Weights of a small GPT-style language model, trained from scratch on English Wikipedia: 11 layers, 1589M tokens.
MLP neurons of a small language model. Each row is named by its layer, matrix (down: output weights) and neuron, and shows model dimensions 384-639. Each number is 128 + 32 x the weight over its row's rms, rounded and kept within 0 to 255. Numbers have three digits each. A neuron's up and down rows have the sign that makes its largest values positive.
After each neuron's rows, "fires before" lists the tokens most often just after its 100 highest values on Wikipedia text that the model never trained on.

L4.down2804:103096184144160165109106117134107146139086103102097136105144079155114140112171165151145156137153100054073155088199123116113121175101173172137049136122093111132136138142201078085118115102111131150083149136086118103102121107095169120083105063128113203133133193081106151139102133060127158140144164156126108114051147166136168121160114072089116133167120114113076129151108067160084174108158186069090157166097084107125131133189097100119060095101094161114131121103110158136141144115109117115118150146121088120177132111128149095135125121078122167121114143118143117126107134221122106147133148169110071163089129145134154083146142207139128190146139133160124143170146134038167090128130147109123132152132179126120120146081159103131113107104150165165150114117150175104114107204034119
fires before: " |", "-", "–", "("

L4.down646:180090168112142155121183111135089139086106131123161116121130115111215158150082097137122108167070113156127147135210070116137143069160145103178178175158206094121120128124198176151153171113132127178123098129139180172122185195141116112129112149087124114089177155118136113148147136070125064167180165127143127121118150102136134095140115118117092119109147115121119108123067120135114095128123146077167152213147125082156104109100165068164112084096127110115148180064104118132128126122115130115163124150147070172079147121126153088140140144113171148101127146180168186102097071125134117131137139137132128161163162127097137109154113160127191127118160077125148132112076118133136150125100152167139096124091123109130092097156098180129166125163083159112119169116104153085126110135116179
fires before: " ", " −"

L4.down2811:133076155113092175140130128116139073116117171127113088141186182139107123092125137163149034209104137115130139105128104176134182146150133111136154131162144131051139091092163168081169147070157092095167147197140141159066150206130123132131093150118126113162189176102166088176180143076100092135099100103090181149081115150133149192166099105064162124109145159095112183137143156115090152151177111119131113120099140115118128143116104133187119129136157119147079118101094032090180150101135128108137118129089085134078097133128157132088161114089113099175087069128120194137137124096146086151129153120157125138131151155143112136111138130128187152120150068139125170128101147109117174112176094138119123108120156131137118107129131137143113138101162116130181172174136105106141144113125184
fires before: " ", ".", " |", "0", "10"

L4.down2508:158182124114148159115143144156134147126103171093085083195123092111149144152170167108157115099107091142130102117122154134116142150105111130119120120150111157103137131105128079114124162103167155097080131183123139123119147121159148101115166161122126164156157091152064111092103130103068130114123159155127080131131095105114141123128142123100153195079136125147162105131144085181091155079087129156106165174161059073168070156096145149145154104149158181144104076095148128175115175105124124016151128152141197150190196161071163157214143126124126142217124110179134102109152178083102143156184188132123139130111106138111085082112142163104105123153096126130152141109184177098087116148126152177122160151131081177105149129115124159104134142125127177164075117126130149150116138091132083
fires before: " |", "–", "-", " ", "\n"

L4.down2942:080106180151123172194091171186166105110147144101122173181106149152138192149108097116169135108102129163099181111096108169117171137135102189172151114147105100124135111153126121120107122145146106136095143137131140066200112123184138141132124153112106095133151108156177127114054169095102108133106164158090145133126147171119106149173132146147155157035123081174096098153130095106123181125109068130136106181121149081122093127144115170082136107132098142133062112150160137149151134126111144164162154155114159107114161100161108149136221109074124093162109108110137108165135170173171074150103113078152127102153041093110107143166095155098114138135109073112144111124180117137168138152145194131084158127123122155129151124168121098104187205103151127113161159171093089134132073117150140
fires before: " |", ",", ".", "–", ";"

L4.down1689:110109116111198104119113106073210173088110158164104080127172120104108161147184092067125110131074098180167126132148126149153151157180182123150168087108166136143126171120212137139099125112173136131097099111139164106102170187162170138116110050131159085072151157113133083133096132092166075130143114095151149117083190132141129100173133155082142136114117114069150088138140121110143129133085097141117097166101089117129148125125161072107192172152163173122089136091121123073193136162182170094176140105143111188169132157152099087145131151111113181149102091136162123123124095099170138143164081146113118138177136166108118121197129064114144107114162104155196119097082114131110100126149137121098110086135118142156125122066172134148112123129116052099140181122095168107103113147189188
fires before: " ", " |", " |\n", "%", "0"

L4.down1069:132151150141136135086164150090116080124156116163101127113152158148109121140131079093121109168086139178170083159156144106120227142146130137141172118119174181186111170199142126118133157122145143124170129162143142125101160142152163135110166136137122124091152154133106055131177167194104120093178176126113133202122145111132169118164145169106130119167123135130098150084121057132076174105153100155073136255113097076090190103109136124120125144124100200160090128144112081073177114109127091143130083082181133211183074060140206102130103113129100123114136095120098111095172150068189119141174063124127098118165135162049132126176130133128134149130145098099093180140106116042178142136143125139208140088174155111159181084108184161111149121071142139156130161129148093130149109111081109
fires before: " ", " |", " |\n"

L4.down1935:097163123070150187146179093098119170160106125147133123171152131154160179140065055169111113175138119183131085118086130163152139157117107080159178119072135042135169133126137079053150125143126122114164149083173119111145191132206090080111144171157118086134155133121117090109125142109151179140086225157163139179144151084155070159138151120061113140123135087135112140072080064091101214114100137137133086210159098144085147114115126133102088147121114210200060085098103097121140076126141124105111119119125128201139132117116187109095151195103127076103141122135095134135160108100132151191159099108152176082141177106098171134109152137131160130072110091128129213148085145108123128138166162103144183179176073120116073095110144132106125125153096104108127161146112109108122137162115178
fires before: " ", " −"

L4.down1343:179156130158128147102152142138113114093123127180118112119140083171091151052146103087148134127000144091207141172164129096073174136137129142118100123116141185128116146123114099116174197122155136152145164088114127157140052159025174109064156089165131118128123150153105135047106132155096143075151131114151126192161101115113147115180066136116161056124137179145126059096101155196129149147138111149093157146162163095127169087118111122107133140193135111159067167135152142108175122126137076139138085158109148100147101149149147170090178104157095140109142119107124112141165120137154151119179126160111167174141151106074119173151144160162154154117068099151170183153088123137074178119165130132135097124148152073158128118115162169120148143110136107156146122124130197115140141109099090
fires before: " ", "0", " |", " –"

L4.down563:199133062105118134151121118099085092090104106188118108093124155142136152093129116081153169167111123155176107086105093170106121141116127075204156075127178122101104050220170078109179152184161092122093110125105141108174164170139096119068134107097163113114192151097107099117091093126170124140116172085114074126146138101081158141200179103143162130134192085107147133115155105139200137104165087140129118140141115117156125183152075123147152105105169175129065110104169152095105130116122093128203037099172134162205131151109103129128137202159093127109144076166119160077185157164120073098150106172078166140143173133072142195137134144103126151161150066088211159107120116110101104091116098138132116149113081169078155102086136129104076123106074166106135140102092135173109082101140122
fires before: " ", " |"